config = dict(
    num_hidden_layers=8,
    hidden_size=384,
    num_attention_heads=6,
    num_key_value_heads=6,
    head_dim=64,
    intermediate_size=1536,
    vocab_size=2048,
    hidden_act='silu',
    norm='layernorm',
    norm_place='pre',
    norm_eps=1e-05,
    positions='learned',
    qk_norm=False,
    attn_scale=0.125,
    bias='none',
    tie_word_embeddings=False,
    parallel_block=True,
    init='normal',
    init_std_qkv=0.0321,
    init_std_o=0.0,
    init_std_up=0.0321,
    init_std_down=0.0,
    optimizer='cautious_adamw',
    learning_rate=0.000531,
    lr_mult_qkv=0.7,
    lr_mult_up=0.73,
    beta1=0.9,
    beta2=0.98,
    lr_head=0.00429,
    warmup_steps=327,
    schedule='wsd',
    decay_fraction=0.763,
    decay_shape='pow',
    final_lr_fraction=0.0,
    batch_tokens=[32768, 65536, 131072, 262144],
    max_seq_len=512,
    doc_mask=False,
    z_loss=0.0001,
    train_tokens=366700000,
    max_steps=3878,
    dataset='wikipedia_en',
)
MLP neurons of a small language model. Each row is named by its layer, matrix (down: output weights) and neuron, and shows model dimensions 128-255. Each number is 128 + 32 x the weight over its row's rms, rounded and kept within 0 to 255. Numbers have three digits each.
Before each neuron's rows is what it responds to, as a language model described it from the Wikipedia text at the highest values.

Table cell separators
L5.down451:115151061143126137136134137122103130092119126106089160133096135115143101185122137131118122142100134144124133113133131124126149115128167149159133169125144106122159106104164126130111141132107101143111109114098156160090142116109089112147176119126150120153075122107135133162103096151125127112118124105104114136093114098143115092099098107129056116255095137116127110127160100136139122136149

Table cell ends, year digits
L4.down1081:143168146129113112107143096076098071138124134125130099108136175107116090136124117098162117142153126141144109061118162127079123131173130166177088110100148154133119087115170103117136172133117151128159136136147124146146142087099133135119124157117191153130089146133151111152107147147124143124089149134091108130128110114187166087080096115141143165101166108112159064141154115130104136113103

Auxiliary have/has/had
L4.down1272:157127117167152172157111120155116185139155111106146084129117104150120114188147114153110143133092157089107123110110120161035119208126228063062077096106124157147078143171122179143147148132079111135132095083135099120112150098147117101161046119087132165142089096128159207082161145135158150090092118119185060118096140121113128090157153124122096201041119126153075152076086150122151102167135

Word-ending suffix pieces
L3.down904:105063150137196169071132079137147126160126130122086158157161090109105131114130163117112166161144174131115090079056155161163105236093143191099115127121149125111139138084087137144176118130171113146149153120124098157126126175165085086219119164114094158139134121185102111099115125138160108182170126123166073107173189123154123099115145103147123181016073094129111171143130110139097119111114

Non-ASCII character bytes
L5.down1347:080120107118146094143128201120125120116115099113094116119122090054120071131154146100164106089078135137106118178171141128097157103099149152140098131115170137087171097111102140206127129136114066123128161159125130145094126152176122087097144116105177120110211020186150162131118121142081160116119121142134117141133124181121122095125113171141072062055115123118179097109151141116121138100110

Mid-word subword fragments
L4.down1000:179098091140158096120116147140160094112101098116153109153153103146119100138120118180151124117137184156157164153128158166063125135175154067117139095108140130082106081062110182136107121177105078134147217127135115127176142166085114134119205102122122172135078121110115127127148123082140077146127091136096062121145147160104176104039118040108165137101187095105132132172108090166105121112131

Until and mid-word pieces
L3.down103:159132130094112167100089101143122088137119070133110160105102141224120083121179121102203069160124141138101153120112132116185135150118185124181156099122136146120157091215105139089085165156146098150080115136060163115130152121097115106116068112138097129205143168117129077123122101112149134120178126134149146144145084097147182156156135178093116174196161205131184104097178211107169076094061

Quote and clause openers
L4.down1377:135160152140137103110130155140103182162141133124140113188177138082131154114111073113134122163160093182113175154155162112125140124127140056079165070067146136102101141098093162151088160201116031052142112165059102152091104129106143135071173077199138173105112069145090096120111148128118161122084101147141082174147158161110137112160121086138151097080144055094101132167165143118128104123145

Word-completing suffix pieces
L3.down536:184112128140204100174151120176133123141128168142086108122162124134183136128129131117175103122154112121101133218171135113096109089117195153149134107136109123107123145162138142114078184145162137099127137152108087205126136149160115136103092137127136125130150116092097111189119141115117182140152191091163104132138170150084115142076132127163147144030101100194092177072066129137106116087112

Word-fragment pieces
L3.down315:147058053149196165083125107135112113130144133119100123140173194106088155178097194108075158098117126158083142154078097067146083162141109120081167134156185106108131144086179145144147082059076168113148125097158101107164164169173110104196156120114121136101116130178107094078087091185157112083123102126176152148161134118156149091187137135086120172132141139163145100126126092162131099094134

Man and word pieces
L4.down247:165100102138113146105131082113128157142162134131126149130092110148156158122176154148153113124160167123113167108117155140140134126106120106112161148144123054092148120092142121113115110130166110127076148122156141149160172068146123195148079190084129152155081162151111086153185193158091112115102102073130107112123129104139199161088118119155060200073081125149081128152096156164112133158119

Historical period nouns
L4.down784:117125144131094107159095136096111061142107105131160132101086116126122082139142141208149086143155176147149092134097105129110097203128160114168152121115131141162110149122094051095092107123124150172128103095117125142129186096125091167167121100051099114134081103106072131086177130092099142144081131161079049121085135148130176168056168056097106162147155157092102141099078078135064126134181

Mid-word fragments and percent signs
L3.down1268:071103074117153121141115113120138084133171166128139117128152140157123127063094160167095151100152084139116128110095113124120168139146150131138121160064133171045141152159128087164116115156092158130183131158097155107171225185154132113147164094092144106094113177195125155136145091136133118141151074108125073117093110146055201152135077071088115133104143101081096175126074135152191079136115

Split word fragments
L4.down59:088098108193095140138151121108167113095103130129124128111116099086138170162129123124092145092135132118176097150139165100102120105077076169104090105112113073096181091097131031064087143129127162161123139133147149147132130130152113154176142150105153084068154131165152121125141143181037138119109172148106130112094140144180135117088139149169134097177114143139139164107141136145086083143062

Mid-word continuation pieces
L3.down1505:171114172155188092132170166109167193167108135189134160129127102065110116135133163156150139119152143158101155092138123152076129168108115080125094125160123156145169131154151146078149122153149163158089094169107069166189127094138154109186139129122161118187136081079153120104197154094033134174102176116112132145171136123147103128114132172197152089218140133122072138148080158133106170160110

Year dashes and suffixes
L5.down1257:165111124134172113152129127120100155135085110107114153108143150135151165130133158134134107148142141161135127160129115174175141132118172077113206204141137159174188067123141062132094130095085148143101161143140121157141156141160141099115080158103178153142131040061133130093118050108119100106062177093094144090177198074179108113191134169136147107095113132124135159178125121126116156158132

Mid-word subword fragments
L3.down865:146152120103169117119097101152143174178118173085186106109101125160114093157174119128174162149173180117105144154063107125146113110069173109176158094151133140114125118110146069110097148166131087112113162190095156099138144096118109060072131091084105144149141112122139103208152116089152098168164091144164083081168108093091184138132081097092133131168171143113108115128087167093186088097183

Split-word middles and auxiliaries
L3.down713:188114135167072112137119078167113150105099161085139158159112136179154198128117089150159156125136123107090164209198149155161135141093162112162119153104115126143143111193104176148137148133125109156145073130112099180134160105132102131100153135124146135132137103150106118166125138169112164061131178110102111164110149115143157116068134154123176124000126127134043148117115199091171064082108

Mid-word ore/act pieces
L3.down1059:118125124085207105096106125126136145135138199145154093107143124158128129128122166146117168221114099094187153135092134111120093133132107076109095127221109132096141116109131147080213195038172133165110130201144124165103125132102122101135134177100153107132112142122134162118137132096117137163105145171139113133181167113160123116116133128137143141124169173098079165131110111072131084128170

Word-final suffix pieces
L3.down704:160096143087163164158142108154141067154132110064149152156092180142090096138153079130152142133099131099134130089127071158112101134072153130114102066087149189128126140119123189150055068107136091092105146121124103099157150144086126152158112116136148103139088199201139086147177112151173149083136113115139115071127083109158171147119137122172140176137116177118137097034146176129139095119087

Word-completing suffix pieces
L4.down397:173104197099108077121121060121095148150153140125105109090108115157186139211165141150156156119082139075139126103118198160149108131104087132078151097166180117139093160106142123090100098167141099074096210146119133111096159177177126146179093123144117131108154151188002173130135180206139107118153083128118109096092129119145103139083131159163053152099125122162081149116203149120109153138075

Word-piece "ine"
L5.down59:093155129134134084151151097101101091146182130108117108160108101106141107185133154175161122161104132109190127146186080182142088133141131149064141123103095147158121120145068103083135159125116142137109034030108128177161124091131169127102103152089108161157153101136164157155154104185150187121116178155093114133151143115134069138116082186185160169086141084101068166097100138149102119111108

Digits in table cells
L3.down1365:158041083108129051129165132155136139108094134147087120093120135179163096065138148128129124124138186102163098140169087170194149153064164171128184121171131106161106107171122155145145124126149140154121147107119095155117142110127170147127253135117189143139111157138196063147165116152137182170094093124093134111104123138103121135090150148129162080184088111130118153136086142147131133132146

Word-ending pieces and follow
L3.down1003:106126117117208163168129143100135075164136156104118152113130198064145095115112122148154161155106130086106102131080177152085152126111201120156149135136138130157124190190138142118131180133113118145175084118140152130133126121138140176139136106119109111152116123160106149137175119126160095121095145125136112088115054155085090191138194136120180128166126136138102140083101144187153112061140

Mid-word fragments
L3.down1161:156120095112113114108121109175143159112115145090115129131095117173154112170125070107125120089103114165176105126116127085131127118133145083075089079159106151113111076141137090101109122130159115081152076140160164159104064132133123119119131176143132096199121162095086135066166129095126118168079136133070148132137144097080173170174129133136179200164149158175117131092147187058110127108122

Mid-word continuation pieces
L4.down1342:116160077123110121092114100128132163143128160118117140102086143148164112111133114112134072147205109132160113143171124110175112099123087146089163135099130110135128076187141161110158100135150145119087095150090140181125153101134190113114081150136130044155108098159130096110107109144154175124138195106117106153163151111176122112125095143126071115048083180155155110142134214082180129155116

Word-completing suffix pieces
L5.down402:125173132152158167072176103155190128132121067130181108182100111102142100151122125163166132159136148128128132144127136150107114120134134130155157132101138096156100177127163134027073176144138154113159101115110103135148156082138054123143157165040108148111073129088133148112149149105116144109182099167135177162177111102141091173110210126135142103151163126155101138145085192108048132185149

Mid-word fragments, table rules
L4.down31:123141163151129126152110044108102139128157088120164143190107078183149169159127149194148118086131150110138137089116104098146148159104109136128086161119101078148132108076096100086128100129157085163138085154153183140109130079167091118133050138087156086120140131141087097097145126107108113119113164078073128131083119149137212150134095114150147184078095140130110178141132142137142097118088

Mid-word fragments, common verbs
L4.down622:133184128166148105184156083134137115152110108133100180055084127117101117172097115104161144148158143138111171150120087139072099067146152106103148160057105118101108149135150156115100180103107122107109126126098165072080107125142141121143109126179134140089069040206139160102132119111140107099167096061119099119121156106118155105067132140160142078130135132126148154047127111144143142139089